From a checkpoint of a small transformer trained on Wikipedia: 10 layers.
MLP neurons of a small language model. Each row is named by its layer, matrix (up: input weights) and neuron, and shows model dimensions 400-495. Each number is 500 + 50 x the weight over its row's rms, rounded and kept within 0 to 999. Numbers have three digits each.
A block is one neuron, or neurons of one layer that tend to fire together. After each block is what it responds to, as a language model described it from the Wikipedia text at the highest values.

L5.up250:470496512500569456492543466506468530492519438554455460454509528479421484453503473551441570400446472422609532497545531439573608427580527481462576536510513444573465464619529503496474579503556506451416496502466415454421595547438548504442516422445513463560534467560570482425525438519520501505
L5.up331:481446409516490505540608453454477524508515400475462520547517638446530439470566528493446562487501517482459474412520488442452630424577492501502527432497482466496557402490499542407443427461503512580548458551537547452387354471549549415416517520480525498516508472475546513545450532526478622481
L5.up490:557451461482412520440532463432546496490590526502509487437450578507540524447451512417502608410554417470430570465555377549570536486479514401564479465544428552562486495553522535522477498494579457572529476503533485520480528495472524461493646509513542537586486510462484478552564463490542446521
L5.up1408:487501493484449476548498614424443505434670553478425458554538640426494491537612467577395523473480479472540477428506436550618504453510502408483508589528494467506527442487446505508508542585500439567459511575554502462536476497523420522445513548467484446443524572519475634479451510486394603558
L5.up1479:460526524463379497626541482433499496446539536464442438493508636432522491512530469434494485505583458499513546517512484440531541470447502527460558587505397443494519438633532510388498456598407457536534549522486444522439503442406664439500542471516604509417461580533385503465472596485445582528
L5.up2256:537499560459499447540566466425384486526547436459539471514419572496507434502496467498532584457584485561524464500549516474537634424539459511544480538532482481521449483497589548430490500456427526499429493495479510581482485437513505498559538486472448527527371564472458524432520502499413464571
L5.up2505:490428491529473530433583543487351411499536512529480545497492611597508438475523464523562552550553460490594445514459492556501585451535426504554451512462422474585497474544531529439501490641547488513473471522464479471528495496473546539449521472498477552470425543386475547412487532435472512554
L5.up2697:489496494463514510472588438419492493530543523427398552446522514502522620536519495375465509466495382401448488563579543441532409527497521432594518572406459412499463434522505542513491543533582380506513568453519604559501401438559532464518497452463460529590526608531561465466443523460440462532
A lone c or C token opening a word split off from its remainder, often after a quote or parenthesis, e.g. "c|ommunicate, (C|asuarina, c|ogent.

L7.up323:404475501431465521479447424400441450442479512467518568484512558470532569579478494512485591562562510531480503502471545512548450543493510482454469391493448493493542502451491446621604477475463550464533446483484403551509490460508550504514453506632466512474486489574513563487536507570520490511
L7.up1365:574446494516465451450472488473509493509373450505452509418535518540586547558484517508543519561565376535439478493492566522455541436388516513517571499500522403453467538444511407623568420464535450490516422436543544482520438456471446462490478507511492556396521534519554505527552513514499529497
L7.up1536:499568522536510459503517430445529438503515607508541580520484500442533517486556584407490525477479569451541475513512496507528524473499532524507531511391452503471518512531545481480520516503549420510690443461490557518482508539540459527532496442575474500476515471455460495436480541450467506566
L7.up1609:455488452462516465564477524527541529430523492535540522522576473490526510543412436584447440578452499493489533615520515430497475525449454490477473508404528551493457584485468526436479521507357515448456374500503507481524483392571518427497431506436465489556443560484529526440529604451510483550
L7.up1843:580558550541462495437551529451505560399396600478533470519496544446518483500467546549499541437510545466497544536473422510512524500439509539593410444480479473452591476572517447638587446541503528478533504477545494564517555486504592496470478447634436507567537494525488507420425588480419455589
L7.up2228:485413441511555441525517479528417481423444533528515542439418486513521448537466500434579614441518572437491518448528492503503458410423501485493534457491399454502460489430441531537529589455551450538547588485410477552464497433392592549482494534450450507544492507423518605589590539410546529488
L7.up2904:429539512485581476454561554551438505559425506508473506545497471465529431523483630481531506451466496514403586540546550508552504494462508519531540461499629406515513511600524483501556432540524441578456530497608520577441556453480538448461516498518418519475542507567513465575558543527533506421
L7.up3011:491540443479424469420502566487572595431456556500542526526446469400478447569556606510533543420564521479530470438442489509486489467457517408516559504512515452380460454512502518549478515513464468425448528527521447496391495511514523547452445518438483494529456508477459474524521449464516445472
Leading digits and comma-chunks of multi-digit numbers, mostly totals and attendance in Wikipedia tables, such as 29|1,|661, 18,|912, 3,|773.

L5.up79:514488460436480453485466573496445518466487491437601553603585559563445455409485525493465446558419516555551509516531586473522418480567542460466544526495501476501414530395482513428507492520572546522519511463518484448490443460570428426459526451584531441561438502444605453480529526557484493397
L5.up427:433524536511499389479565595470504488514466528594491578506537522385400397417480484481491533491503516531542504450556574439574472596512453385584499442543496575489498408475537425479525449524625501448535437464476497453524526516445484533510626468467532546437526514470474474486533514547455540507
L5.up575:467445533486485391583495527461534541392442520422586536455523479454472505501466561530490430512451408525430381446460517627604553533547554524527509433441457479474424419440448509450478534543560396485486541500574503452466609513527556432440525426566440588548596458532480523539463596468508540447
L5.up1110:543454399546516472529424528561481576542461443518471561549483495481458502491564504521448534535556544592557492532405558525502469507588528373523600513484477422461535483533487478475451458497604522498476451443438430444549561639467554468416542469514413488484548450448545518582540436387426512490
L5.up1405:595446476519450520566530560499526503532532464544550560574473500537451549579549463476443594484542482606495433476503486490545422543438490432576516511488556483496477511469425511527543459525483512483440489492496578431582616502515513511458555473512485515505573467470572526567498565463437603451
L5.up1916:474467487509584540532442609463577631440482571452491462469453564503439500442517435495445447540568442522536535498511562413493579468615483333499554562478478461481463459486513491507540509496506458481444511405418575441575481540454433552426519515562411552505516468448514614572500481524511543504
L5.up2481:543505470419427425527451549473592485544482523492527610422490571444531426464461463405553471422493434425524532484483517518559562469533478491505494472520589500490493509492488511581433590378461564468449513552468561544531467592545449533512453490528533456514563520429520556548506473486540545594
L5.up3026:533527543633571531520483526540570526413480459460467640562499499537510502463510539516430406523604521531545523468553547529460425438491463474533588553496582421462449442433539479500514548592327470465543483458512473405539575548544461590510559471566421525445521414514473437533529454476507526507
Tokens naming a sports season, tournament, or round in sports articles and results tables: season years ("the 2000–01", "2022–23"), "the" or "semifinal" before a competition, won/lost, and table pipes.

L7.up505:477482436547535487560510587546559424529588449516434466500463535540531457568456494540468555563487513535435472485567451444539513412470544421501506545471553502560356467525548558417572481490487483543533540490483389474525534540601457470489494517479509619573545517551542580548465567562443450499
L7.up558:483613427499586489577484530521450459507519458498421559515543414463522440510512376528478514417401539576449494423479543494610496581558559568511477554451516467523534555448502540534505424529520492568518576464570482498489472488492398444463450458605520545569550476385417471576538496523442482481
L7.up838:558510465432568566470573547484543431491508496470462532430494532461466561606515466520454519408521516373410490578544512573534493509470453534438506526465581522471479506471473532348427401448524438448494567472439644556501438482529575478470539502505571418485608495498374599401505589429484483538
L7.up1493:507463584596401377514371470570508545497486457486530402546492518517548537451515455507414465497488514486483576549439595474578514476423424524478448499618530455580478513499426441570473533571509488443512550543570528517448594513537529475490438492511509534506402595505449432588544441502561502510
L7.up2059:521573502445408556533515477513557454559552532466489444428500507524538514536553486518535523496493458482549512527437375546496545643543557492452505489529544524554470456511531385451474577458506538484540457556474509561485469455552541532409501492514631545479469483492495555464478514393551517486
L7.up2099:525504529431452542646505437502489456436491425554433468489511585535530552477522508517480538468540543481513477500533433507551522486544541598494506473499528530544537496492531461327503559531533485568499543525488445475451493487474527429543440502431473524555525492432506524430542464469485445489
L7.up2140:468589487487475429395525478567477426531642549441533499491433594520551455465397501459440537472401533532520448497535508443536545481491456482485531544490526449502482456520443492498474514474499466494583515475555504399558465517495556496529574526467513517469514568565448514479470467472545475517
L7.up2802:505466525604500497528598488475534450540561553516516482596537504486548528503508533500568485480466492439462448447447533486525564521488468494507505578490469496538541531548507472550562530417462490505565588508466473432522483581522586527492466424489542521573470513481428476446448506598455540579
Single-letter word-start pieces, often c/C or s, split off after a quote mark, parenthesis, hyphen or line break, e.g. "c|ompelling, (C|.C., sub|c|omponent.

L4.up660:511559480526476459471606584451478447503449571569584413487543420537547482521450470561560524490477474537561482529507477497481564486459530522572453506534499551527499501494542442486479602413580478495517448540584594455436556495433488532545520517586521437404492579509515557486549504523420528518
Fires on a lone word-initial s or S piece of a longer split word (s-iblings, s-ugar, S-onna), plus other split starts like pret-, exp-.

L7.up175:477496569550447472393543557542510562520486535493547585511548578523451438551523525510465478459523443482551514479488577404437430489539557398489561557543573362536530553416383542570511504532553507460448534432470523428529502429465454514429446495498495506505482435496532504485549459494531499404
L7.up682:492538531520484532505522532490404516418488590604472500456517496514450526502542589493465345504444536431422470484464520516448452498574556538511502508419529457577385435468522501519507542462483546464506520519564543462449583507454483499527434509539521452471497524447541550504415468477468516458
L7.up816:518549489546564452513487443471509420509442527539581597562445406539462473525525535504498417456457541395528490606470578475471481558472492461454609481417539480519540484542519500497544541511510445486478543525499527503520503514572443469467567593476538425420480566439521455529486407532520583455
L7.up1452:530504536429478511500499541474430521467473472470517618549470465473474512475550555559496491413456455461534483561433495556485387445431549504483574583542558443490617562439548495527525504447562511452430456548498449496479477580514485513428494421503497453555492450479533571531508576500531522426
L7.up1655:526539428460495520485457500515445584504501470485538547558492483472439446470551522536421457434526509481525510522516513504563425476455587486520501515503615485476470540420476539573526385555535526354432442558433470529516546593483496537500536505422468527526533425559504488551464483533483500446
L7.up2250:420486389393435474430527504557516537563379429444507502572553481511507369504550482495476537487502403515543525532469446440453417457484572521498571545528595419503404458478457518451580483527584522478480378557413579447505506528568501430446558471468510491480566468493579439524489507507447534419
L7.up2314:516561543465509540503511445462582560462582567416543461495474531516417526387573524582493434599525521435408528555535377613513498495503570374569478502467546438517516403458503554545508435542512456481575461608477447454502526593412593426458541523501446582500453441468537543576465477566506412491
L7.up2595:514468550438504414525498538547488542478412470515414388468482521482447532547476475556503524466426515520536418481548451481552450565524480475489527594429592482512546499490494503472506405547504459490506615533439565513435601596546400560468632491485459480590553444472606525498447413470497498432
Tokens in sports tables and prose that lead into a named competition or stage, such as the before 1920 Summer Olympics, table pipes, "for the Champions League", "Semifinals".

L4.up294:477455398516446533502543561433514544519498497537524577522513482524354429467555520579462456489544468531518488502433551468547446534554533487480552493509536500446521466488520587512470462563566517470439475438512466464555520484579479559414591430485519486474557447544550429529559387469475453479
Tokens inside the names of competitions, awards and seasons, mostly sports (FIBA, FA Cup, 1997–98, under-16), plus other named events.

L4.up1948:601505551456503546453341458504479533526514477475527548542429504558460528505578424604582525455519535510581456508499487445518470455457407507464502487424491521521527469478420462532447522523566526492550482468490529533530464471513519561484412530623493518509458568529532457483440486530535457436
First digits of numbers in table cells and infobox fields (totals, turnout, molar mass), plus words just before quantities such as about, nearly.

L5.up338:465524526400631507468434513541434498424486492471412592521500571565473505551546394526559524416540429591459538602517372524416531528589451572482473538509514492537491474494437464459584513461440447477504503451543451487468471533484493521517551537510577527495534517474521515551441446557397432481
L5.up410:508475453582498485467452477497436499512562486466528531481506495546443478428561472432539511558491541449437538599480544432549514494531506493439471487551569427526441579517449527575477412441527434572468529480460525625490505548588486474488534517510416483552567433510497407473502579503468480525
L5.up744:474541530566543522467515447492462531578491589553542477534489508519502553443512512456561529543585479526527520510418488434529547513505418553513514499590434504637497437518568421476508455518461476565519534465496520416531472448444521465539456512554571576480485556577486482464479514484553428462
L5.up1154:508495496525549603508489510437483409428474514538415466489528502505519524412490435562560566577555513485539494536512610478576519533579512518560519448485618474488592567531454468482568493470447424569523492454504483572455419489438459505526505496437512496511511608532431489538497557467447517498
L5.up2323:462436377518533551519496525497534448443485542531489452479509440455492362487565526530531523503506481511546549542517470461541511515442507490501543497523524433492489508477457435507515526475490515558485518473546444456423524471494453457498521508453437512593587451452519429508406494469441487540
L5.up2516:556478484467528430503509464548512430391504540579423492451540446480461494496494596421533603467593446488515520473423491532457530433437473479465504506543394481476511496413562520466429472528447512490495583608504499443473506385459491508491535572418446474569512517424455429416527569465448420655
L5.up2547:538459570478587500590524489493439469497495453534530398496476449485505462428575595552481560509489404515521482414522519476465511563410538565528467443550590541524579513582440468609503508545471463494482510408524504518407515453586459568587467473531443525496515425558555489508499499535414474464
L5.up2626:481459500468511556475523408457513500540473534575556509483490426468465462485500530504480536553583509539492453473489485534486438488543435580478449469527550394403569556459522398480464435476465551542363496465499542521439452476460450461502484557486500494589469546434474512461522473476584546504
Thousands-group pieces of large numbers in tables, mostly election vote counts (9|0,|585; 13|5,|872), plus line breaks after table header separator rows.